Weights of a small GPT-style language model, trained from scratch on English Wikipedia.
Size: 11 layers, vocabulary 50257, 83.6M parameters.
Architecture: no biases in attention or MLP, untied embeddings, normalized queries and keys, attention and MLP in parallel.
Training: a variant of Muon for these matrices, 613M tokens.
MLP neurons of a small language model. Each row is named by its layer, matrix (gate and up: input weights) and neuron, and shows model dimensions 170-265. Each number is 128 + 32 x the weight over its row's rms, rounded and kept within 0 to 255. Numbers have three digits each. A neuron's up and down rows have the sign that makes its largest values positive.
A block is one neuron, or neurons of one layer that tend to fire together. After each block is what it responds to, as a language model described it from the Wikipedia text at the highest values.

L5.gate102:112118126151131150135104124106099184069185162163158118141140084193112151133108150126161129113147141181133155167140154102104087116133111098133112131147170126052120167146151106205097090108172113136161197149078126122126157133084100118112107167092131131063127121131092114148067133157073062140
L5.up102:126132143174107113176134137146155169030186120170182084120154149166146104111165128133167147158151074152149107190133130089057127133090143109173118066112171077106143177117166083138091137161151093143166118121119131126127109118112048105111117144132129168104089115102134130084117117182072125176
L5.gate1056:130084154113103144120140117129161132089106119088106164168111119145098095146137131135115129110121132086155159131056186094160137153158125157109134139156145156180101115133186157127169129125136096101130164111082091107129127106087122109066156177138132100098136128047127141109154114137156184136
L5.up1056:142064112121135204106122120112089097113109151138182135181156139078147125091156067118125144120158143105157146125139108119059110136153082153155060146058089194119135100174107114159041153107148098159140131125154146102130137165108131161112082115109147120119124059192162123184081136123161145059
Description: Prepositions that complete a location or position predicate, such as ends at, sits at the corner of, located at, peaked at, lessons given above the market.

L2.gate188:131127091119116107110126112119118090100144123083142150082240047132148090108154115138144140112066135107115093109156136133198072151108121156151092133140076159136106139136143142154073157126156161042158196143129069146124176138133153113140107107113141145093120139163114149149146091125155167167
L2.up188:122122138102153075086179106130168107105173098089165089110130070047126130137133103089130178189129162104079100108151178155115123172126149111064123107110104137152139175161107163114107138156102094126181120100140110162148157124124125130128072102090093093091086134082148136139142146110144090145
L2.gate231:106077141104116120180143136110138125133132100080111094071103147128092131129069146133119086139098062109158147120099091156107150133147095132107096122144146162110181115114144183162140133174117185077130160128091102150105167187180125158109113158145135098119068164188141091136178164158081109181
L2.up231:121125131096198100093129191139124124134113100144153084135112114060116122144154152166185126115145198144089138151154099136154137157130062153136146115139042137124135131153078146091146128097175093127184115163087143174111181137151160108120095056137146115132145133082105152076147081105158123117
L2.gate297:149143129118147162142113158100107139149100078139128110104149108160132091130077057181135133198114133077098105092115110095142134135135097167116092050158141140142126111118126156124097095130123128149111120144141110076059127149141186126151132152118153092128147145126127196131077130078111116101
L2.up297:154090120151112126192176123138153096132125156152127118174105118093118147105107136189085086109125167127131116090117115153125178129109102143094106106106048131139165166148118170150160107088114133104158113165110150089102130150173119178126115116152124115142036138119149129152155158107138097103
L2.gate484:095165155107126125157169165058100132145139162112102153141065163114109099145148132128068112113136094047100126145092101204158123169191091135174144121145140108148132121090162173119108145144119119094126120082127184171203082109110103089144110122137139161139112161125123207151077120144097179120
L2.up484:112140110160170063096101157146088164175158145163065088172141133149044122107161096146106111136144159157120125123083158149077130109145127139087111120114117128173130126170161134094081140095127083110141134107076197128192144132098111096153111186099125073198094057156157132104130113158182088127
L2.gate734:168159095085133133152158168109087130217065124126083092132117061155070170124076160157183118152182119139079159111130130178121062081092121146145149116102056126074127155091157139147123127160097116095111111196140109130141160110181114115130166147148107172142131112148183153114126107112153140079
L2.up734:140130145120099095120126165076122119172055122130115103160199102149107177147101144129157105154137114089109138097100098114102100107113127173116168144150117172133075121123162108118118134123170151064153113100074146184117078082138083131114142099111056146070131193152188147156096135150131134105
L2.gate811:101089102093126127145116115152094089076125050121151059169109091143153084101132097120110121131118168130135098130091138113170159191122107132127116119120138204156120137171180101122094093094130157086159119142131141158143089123147102078167213079076115120119155192090137144124047131170068095122
L2.up811:071176084147130088177116138115068102075159039122164074136143134094130095134052165144147149139161136151082135130097152123164165211082110193193107138108129163124139130146176116150161062127147124092126114172149128123154105065133137108160130069090123145121104153154139056127118127128115154144
L2.gate891:159103102140145160107134113107174143081131151157123095177144139086139147094015159180202124134087144135179108137114115143197138084065144137061150139160133103147117160129122122174120081155165090139148126118119121142096147111137129171145125106127076115096144135179131078094117131130149113116
L2.up891:169099137107112127083140111082137124096122151107123104127141149106148152095097173110121132094105099123149136082110105136165173115113107135083101109145149151154152169143104147154100046151120079162151115155070095139074113178077142111102108121119141135084139137180104117121123139101106152146
L2.gate1032:121163111137188185111103153055129146145109100180088107151090161127143141096114143135098109140115137130160068097143042140140159158148151066168172085137104126145200147126174151089187151109130142143120205156125137124141124094118112114130131134099117019179054092144035129082122110070097119159
L2.up1032:067191084141164117126063145089194139172122122121124132132121182111112136180096102155130087135116147116142096186144121124148144145085137109165123115192129107176097073091102166136132137180159136073095088085143150174126111118193137203171111098125135093111116078156132139100169103104093081122
Description: Head nouns of institution names, mainly University after "the" and before "of" (University of Michigan), plus School, Institute, Festival; weaker on nouns before "of" (number, choice).

L2.gate16:109096158140166178113077151115121111162107132171150163159156108137056120129145122130088136072126112182114096072128185148140091137131097088144155139088172153126148122162093132122093137170140125111125139151091118141155114102114161097122091117104143117084128128106143142112142175082137173172
L2.up16:083131070124142178128081109089150108165125126182131148090145134085027113134077138146139087124074116187135050115149196128116158122138084096137149154073135169088121155163062161126109189132164124108114167135106168150194080104120166120126104143099134127147140127111108173125137152115117215169
L2.gate23:151137102164170121137102132161155126152219138151158054157169138111081191126174107156137135079190152103123129077095113142140143064184164100173087134127099153084145113200176135158119118095127123170192106087117144153154118176092073122154111108127160117133161116103112119146151162143119166158
L2.up23:158147177077126193129129139111105132151123115174155171056139125141095118139156130105167180188124116104135159119150137128036148149110149122129182175139137112164137168128145143105122145105094067103160124135134217109172135169136167117138152167092157096121104122147208129138150121121121192157
L2.gate71:143107184122110157122069119173128095210190117127112142110114161142073136112178127096139164158148189152122150154145164122075176095123079093155223069204133145127131127170126105058134097069140109161141151129102149186128133176165138164155077151095146133166145125104149188169151131128055133101
L2.up71:151105175120154146129122106108126109163201150119138162039121195109078121098174132115136157124149198169092157150179145124119157115143124160121094127174129144232156100150159105092216136084150135132183140161139085151101118153120127149146057120122191122107092177105168148113132145155099108115
L2.gate230:191124114139129111135070110100152114139144148100127145203162203134080150095173111160094095113104134132109084147146173163088126132139086148133076130151105176149166134164138158189147130146171130179185186164141159154129091214152149120162082146150125159097139157166130143125176152151102181149
L2.up230:158120111110152161084149115105154114070099142176158087109145092097082136180103116141146146158213127089078044140178107170114107186124082161128123127136162153117154122116159208071153146170091160125120138175118153135162151177175178068125061160093144129076110093094142121107126149141121156114
L2.gate277:109167140103180142129162148082130050107135151099143159158111076140160165180177162096173153115116171154156134146135141091148133103140113165167146161141187169175118105151167183101087153173202109145142136151128190120181084135098101102111089176168131117129128156119162127190136096174083161131
L2.up277:108080155163145138105046116107119107143120169142125141117144098099134150123201090130176112121117088121124092124092135147117133135113156058110126103154110162187092134105088168096128127117128093051136130059139152104173140169163127119145146135118113120085103191096121162128126101150091090086
L2.gate287:131044181133118157078135104089100146104094158156172169065108153082107156172168109172132170143136116087177096139106161152147096107159086126136131072093159095105154093178104160166136110130106116170086178145099133139092136151117104127143141137090155136137105127163127157153102173101168169159
L2.up287:078160150114140173129147121167115085102109088064071141122160073086134119112138099075150152072137182161123114117120140162091173110085136137131155181131132170190116109127161111085124166124150124152116171149116145107109130162072137110159137128173159158186138184155098106133139133120077157120
L2.gate632:095128145133091141143083129087110162143101145103135092147126150107123123169128106128175081121119128111141132066138157158091073144138109119170083102162140178134109098164105114084115099167102125087166109174139149156127130165124158131175080167120142160143091131082141151047145127121059208096
L2.up632:102094174128149147074102115058074156146055120121147175177110135085112129169164089110119113109121111111193138073107135158109124136110137087114151161090125179122097119148050084156095124138129067111130153142137169099135120163105128103119100127121086138162123145124150211118163127135155198146
L2.gate1059:129109125114116088110059164121105140143129152121132138119119176149122191108103123148120128151143126111099112133119081126152158089148123129116093119090121155091193138120154148086075140130141123128149080135155120169160098161128123118076167143122212145116141146203090179108091130120113158156
L2.up1059:115090141126114151145091146137146137111108093117111112125117064112077170099130141180132105183136091129105098128165120096107136047137136078155068075080114129119156132123131150102106090135214164142104109131133148106084144120092149094025097143091156157102160129131099139126104152188113126158
Description: Predictable second words of set phrases: are/were after sentence-initial There (strongest), as in such as or as well as, of in one of, and heading words like See also.

L8.gate276:158144166149143121091135159111140075068131081140134118110125164164143119180151122100069109162114093132163099151038107105056129131129194119149073088162121140147087116094143114078088102097116123132193096080154085148126116143106116083151129122123134124105121192119191136135163096156184185157
L8.up276:125113123132135151091116093117145135123118121114159174098068119092098129190158106158118095097166085209146158109137097088148107110114111118120090144162160149088115105136178109149058184163164125113136104114147163130129128099142088130128179082115143135106135099154151119091136107067089133093
L8.gate738:114115121133102147098071156156131143165135076182147143115137108087092142140067096093170121125089099109132125113099060192125176112127065219102094145154038174137094078186115178143163143177123152151096088157203170146126116145125150117138146127126149105110123110127148138080116128148149122128
L8.up738:111157129155148121107162043092146103201107157105095133198125135155094138111116142106129128152111096138139136117081143127152140126206176154100128096177170152120128126107104166134099136137159188129102100159042108158099096159079169135090179189197090140178146097129109127117200160126141121124
L8.gate743:090149143199141153114131147159144139156179134149185172154163130144098126203153110135108093183095095082086105119128129085172161166102133185104174146179088179085144142167162115173104022061169100147125162111102184172121124147159148163131128183096172129171126148175150150062124159144068159131
L8.up743:136163066137157094185116083142137104115154154131147151112102112121122127086129140120090092163080117173050078144114100110115178150110138102115055187129104209098065146166169128135123090089138105124100074135109122163136205173104129197151170119101179149153116083131100078143088137133084160157
L8.gate885:128191079157132117120175137156135130082127101109104117148159144152209095123171156149099109104129140114106064096110070135173104168148131074115122155103124134161092207092165092113151143138074139122079097126255104084101091063108175198121144092142127072104149103159176108103112133151131140184
L8.up885:133106117218173147083136094163114149108123155130112118132172133116094136166119134165193116101136196090179096084103111094162142165099150175093070117189082175146100073155096106114122126105138186137092102162157123134131108145167098173155096151172111113108164149096152157151100136125091135079
Description: Finite auxiliaries and copulas right after a long subject phrase, such as is, was, has, are, plus not after has or is, in expository prose.

L5.gate291:096151147140192155148112131145118159123077181135128199134158113087145132212161122139116164119171141089100143064150101116168149088126129139159124124107121140099059104105124185156098090168148122133124148096146070131143124157137132072156135160144136150135172165182140103118136092082086199099
L5.up291:110148114101141179089149131125158164171102161194172094135144141128114090169173091150165104084129128114101141100134128105091135133120104108101231128115114115111134159136120027150108080182151094095132109208162115195136107130189143127147082142140153120144078197101119125093154122091178182127
L5.gate1206:076122048111101189140128189073093149161107197118170132102114104135119139121121146142079102167189190093177177051185091149117094133204147122087128141126122136108103040184079139176125126094090130085168177108108079108163156190139218138140102188112142129171164155103147106110091087126145195116
L5.up1206:179221139116155115115075110080095133129113109192157143113112146139127121123185150106130127149124166074118110132064159117166143127105117101145102100088174074112077140179170090181131104099133101130169152121126114156138086108146107146121131188137106101071129108125074117107095120121143190048
Description: Fires on "of" in "one of" / "X of Y" and on "among" placing something within a group, also plural "are"/"were" after plural subjects.

L8.gate157:093166099142136163172167116177123136112103120061142136107162119172101080180093136165169108114133102152132134128112150147115110175163087128147105182158154085195084146118106095079123150073126132121138147084119105147191091173151130127131073157181114132151151123136091085154147205177108122145
L8.up157:146129099069132158162178166089169091167148113155139097110197134098138110115087122139143119131163116114088131124097158142173074118144169171095134117134156138114090163099120157102113101102137165104174102084097112122135108142123119134106123090157165158155114121153144132167125058212136149155
L8.gate214:126081128130139215124125107166128168143101113077091094084122068101137154169162115078138117132146183105050145119171068146099120140176112105094128136120139135152079042169111117097146151166101105171061137100054113159138137057149130086143088145139164144124096133144094141141143088180109129141
L8.up214:124105145123133166184148081174108120059082116136108130080140139117148207117164136101156112158098148164104171084156151102110132123159129115101101058173170103123139129175060075121145149112123141120136064168095155106106121128104119107108141198129071099076136105106070127171145074122138135134
L8.gate961:100100105128051089134153168141170110145124198083131129148122124138066144096081123138197106130104087126131171114100130083152074098183139109075069129205092101155108100141124072079102160130162167110097091089133108121153147099127108145186129126095134200137161163056094132123099070179168169118
L8.up961:110163131194122116116085107076146108054132167169176085120136075128191099114114119098130116076106153195085179116143159137132165180113156190168111174125168167129066125193144137160048107139121122138097131113139138144115116104120140137173096097139075148127153169146083178139090153123100116155
L8.gate1112:107144147145143076120133166140129115150127129064114169141129099093088114128108144145171082108119077141161117119065093192111152124087107127093124126131115127116079164142116098100124130133110103103125154139104136120095118110155139117167176143126052128104115109175097167116197185099072100143
L8.up1112:112144151119124135192145106154094143078121114164078115034150094167157125071128139051143134111131140122116104181124113153142168139086156108106074131132159169103159069167126170072158120148149100122139125089157179118093150111179125128081151064080026137124132124076151101154146113174183101070
Description: Tokens just before a value in infoboxes, tables and sports bios: a birth year's last digit before "(age", cell separators before a league or country, "against"/"of the" before a club.

L8.gate8:095153112113162115088197089097164205105090181158147147103118140081137145135174059105163115092172167115128120107146108085109175141085116141197132157157095166111129089177200169169162142113147158150131144078104096043129122089117120115147141197171162122111170149130104170181125101148136146166
L8.up8:097163115154120084072154147113181143168048157137175102115076123084109125201135122157107124155123162178139129095129106115167130154103136088083134124136147188133076142100144123113186131059156073094133139110124150120149164154130094180114154100115111190133157125178140105113081160095145132142
L8.gate427:124173099112116127136087139107156113097084112077138129126087106174160142109118072134101072155102134130141118090211192138134119140136137112166111089114109168116156094163150111131145137146178110149111117142120138134116103133171135099071200092087108131138110103110127094162133162138143122134
L8.up427:113138173161066082183133098088117093104122099033113065158133150084100102149104166119076120170133093115098101129154095111179115145071129096158140078169134102143123078172130181137114133123095092164088156125109102092152141160157077085154143098117126106166144146175149152161136084148089167141
L8.gate1090:067144140059101145132116127103206127127079107125130118092157151120113101148124127170098142100147134114150172053125184116152152150173119130121167173149134103077124145173128162087155082106140137114090088124130056123093101102087117183048091132148147121048123141130165143126149130129149165145
L8.up1090:103054155166150101117056171047183124100104156179138088128087159097078135182167058116120153127143151161172174077150171104129174084094149127152125088149176099122088105117089118167177089100127111166121168138106146155101066124150086160122131086105153142156084120069146107147128136130098132116
L8.gate1195:145108170164133167051168178146105131110126137143131111128227106157143141102144159119160125126115135137178139177129110113116179153126110136189076096159101098111093094170113128100156113145114183120118087132151134110145189132126123101171177096117104088060111190164127104138176080224120143136
L8.up1195:099132169145172174119107122151183087144068135148160119199140145108067150072082141130122134115185183174142177102100133121161154101125117146151100080074138061138132059145138129121144159152095167077142077087095107143108093125164126099094134131066140080090115127120162082116129167198148177135
Description: Generic head nouns or word-pieces inside multiword institution names, usually before of/for, such as Institute, Center, Union, Society, Council, Ministry.

L8.gate105:126113164166130081152135140073140161097066119117118180163160108118142145135052130112113102194087139095144095114129139177108129117148178134104164141142131141155082093082093125146145100149118137092167181132135113153104118106138073133122096128135134192110124106132076135148129181130178141142
L8.up105:142139136120140114147144129117119146108154145117161148123134073142083099180092160080121136145110147114129134122096091126158160104153180096141089144162143145129123120173065115148123118145124107120109160100156109149135132081144160132126174092100193093190139150135172145098160174198154059158
L8.gate203:100196157125111095104112095115168125080078098152109163153141121103128134137171108107119137155127142161103120146090126115101138140052132139167127109086111146143122077226142147191087127144123112140133105172084167111161167124089131132099128017090134103140106120176124138164173123158066114085
L8.up203:051135160129106091090094111120180135191123149169143158160131117134107108128086177075115168123120095131145157148082082108142096152095126065155084055133100135086177137157084155220099150132112103097143150144116163107160158138093141152089125138144171156090164123080161104119112089126142105139
L8.gate250:055141148136066138119123100104100134123153095109200129123149120135158147106109161146094152184083179129068093128107130156111063145108094155156071168089125039113144123143086096150171130163125117181116104184100098132016125102096138121164114119123125129127129117203103081134131157168097118143
L8.up250:150168099142103133145180063078081123121127112172118106095161055131168087156124103181147144111082048131118060117113140074074117132118126127170153188140131155068096152154107146156123065166121135123122123152054155105140117063116128171134062128112135135115056142108130141140114101098078121157
L8.gate1092:121104150087120129131146141148092161123087094119179098151179171113129091145110128100129120167055093158086136134157106135169122093139148126195155159115106139138113072088153110111116140122125121136098121193087105125157169142136143119142127157177081080084148168124143165147074204135132134136
L8.up1092:101129106127089147235180158113127147092146112117132151149096163156135112124127119112133162173108058152164198036120083117142128142193085177153112117111116160108132151076138121115195108170102096110065113106177154100134120151088132108207111147106113089137131156106151134132139133144147141151
Description: Nouns naming membership, part or relation that take "of", such as part, member, one, friend, father; also name-start tokens in lists and tables.

L2.gate513:151180091148122148096091199070118151122129142100059154144137110170139142107122151135132153081151116093169154137117085150144112113144091070104175118062138094142157159127125135090088131118125130158163118119120129117120105151116082128126067079142164135137110121115089054107117128085116153109
L2.up513:091112144067176114132120129103121093118166075152090096150086102151079137137115153148180180109102121137111125145113112174064086082154158130131127118102120198145126139104118155135166131084127150088131124127131092123082089049129158133105174111146177171146141146109121129060143156116139124159
L2.gate529:165169034156102132121178110102100182075130098090122096095122103193140128072138169149209170158122099138190127123127102134123124098155076109137148119107128134120115144148135169151133104124049162134152142116078099138117094140101101123133083151141146086159094132103101005118142134112103106107
L2.up529:147082127126172146134095133141139194173123167146144163070135135212148113153178122175116121152188158129104120156149139178099144130098133133133194177176078106182152178167143132146121078078069164128136128116108138115110159082155104120224141198126164179165172122118147124075095168108105125104
L2.gate545:107137104087105140136106129116126093112158097134156143121112134119126121139110113126179182152159158170112197104109137111034158130141112116147122153076133129114161087174127154082119136122131147093131175096144149093087164075082144124105072153117118105185125124144112140124186161086098151131
L2.up545:146067108182114146185086097204110083120136088128132161049120174102124075145118149143114166090139140105140116137163113160095179038144062148211156074094104132093202075152104146111095152094216120106121167166165050111147129065056111183136106140166166113079109142155083159108147152125131149122
L2.gate614:103092128110114176124185120160086090125146107100061130132190133159145123113111191113160134092093111128110151153077107097103146157164161070061186067112130138176063140101150085101105117101137181166126108091160109099096165125104099147135118108138133100117168154106094127122101161191073125155
L2.up614:169140084138140094147105146142144157145086117091147121143103115106108126111110114133152155161126119101187105175147118148120127157134081137123137140183140096209182091165103111163090068129161085101099124134118150134087132117118144097120107184096132110084172148168118146120143116125087086052
L2.gate700:106149063109133136152107094153081198094150179149080107101099116121091155113154132133159165107136147090123113100108087152132155090172077123113134155079066126106113139147103142160174130103111119133189122153073111143130125054109058109134176101129126100180098144116130040094100182143138129132
L2.up700:147106095110132090089087109119129223083131143166123052185119053131095141165126136101138135097142107158135120113134133169085132092163147090110122161057117108121134136158111114145088139136152110099075097204134093110099123119122121148153113132119151161170104136131046169133121166103114132145
L2.gate1077:205160059106177153143114139141128126103203188152132137085128153169171121100115146124143144151133124098192081103156157108123099165139074083174136141155104127120091112141168134098179098125170148147154106100125130119156131092102156077131183133125127134101115122148087163118120087093065106068
L2.up1077:127108106127106070227077112120125136098129139109062137108097140177156134121160130120134138121159141060146182154105143172162179117106060119099119090061089138115120161126146134090104139100156155134139058121145098114151153109132085132116152123149142147138132177112038095136138157116146134138
L2.gate1137:157175136123112057135123104153134116118186160187110118126174116173193086176097167138110145160077092134152159105120135184121110146125097083126133104195129119085180090152129093108089184109096150105089165156100163095076145128041117142141117152155150155169131093160147144159077130122056129121
L2.up1137:139139050131134086127092140123150129130124106127156194120117125104174156166081098126032163105126153103106104142183079137138090147130157055105096117136146100112125100103135124122121168108157143078062088150159118109089168111093179128139149131142142143177137092124091171140115039154099098157
L2.gate1157:184110143089102165114096061104138140149154138115184090084161160099093063138155134070141121106070134140117148136150155166117095111083122137188157119067151147138112122137137134102120118077126148123137072113163102113135182091073132098112074143105122123109089130166101161170168167162130156079
L2.up1157:096137171093115193099105145119164062162150114142156127083119201104169116130171114150121183116123078117146115140159118134082120152138080181075188091126148153145129095106168148110170106170160113111181101104119105145091151093175173129180113126178144111146114117146098161114151078083169136100
Description: Second word of set phrases starting with "as", especially "As of" before dates, also "as part of", "as a result", "as far as".

L5.gate608:164137180131101124154160148166147117140164139071054119145112165130103112142141133136113199102124145123088127109143199158109149092096117110166106103109088075142106159125127167161131167119165078140116068048120101076142136166131164170122102150143138172091166136166156107108125100115142191128
L5.up608:117128107084123129107181231075124139078123169137131176139125196154152126139093086108159118154116094114118117109138157107120138158112082094095123108072158127176081172160122138156117136185100087096103100088100109108151159134082167126119160122144206172119140124132152152127135069120137110179
L5.gate1191:100175099084151123174112122179110080135089116045138196092171175093195113127127110162148172133143075116161138081174133150092149119129112027123117087109097171171129119159092167160108059111129149124115085110117145067140129148134109121084132161077124204129125096124164097145180118122060148127
L5.up1191:112157150142128079101098146139164080174149112100112163050069141190091155124133180136175101103167104125117093087113111131149110133169135073144140092111105128107114143148073190123125086095163129120121094042098123106131115115137106114127146184157131178092091082110097106164160171203177153172
Description: Function words that directly precede a date, year or amount, chiefly "of" in "as of 2020", also "until", "in a", "c.", "about".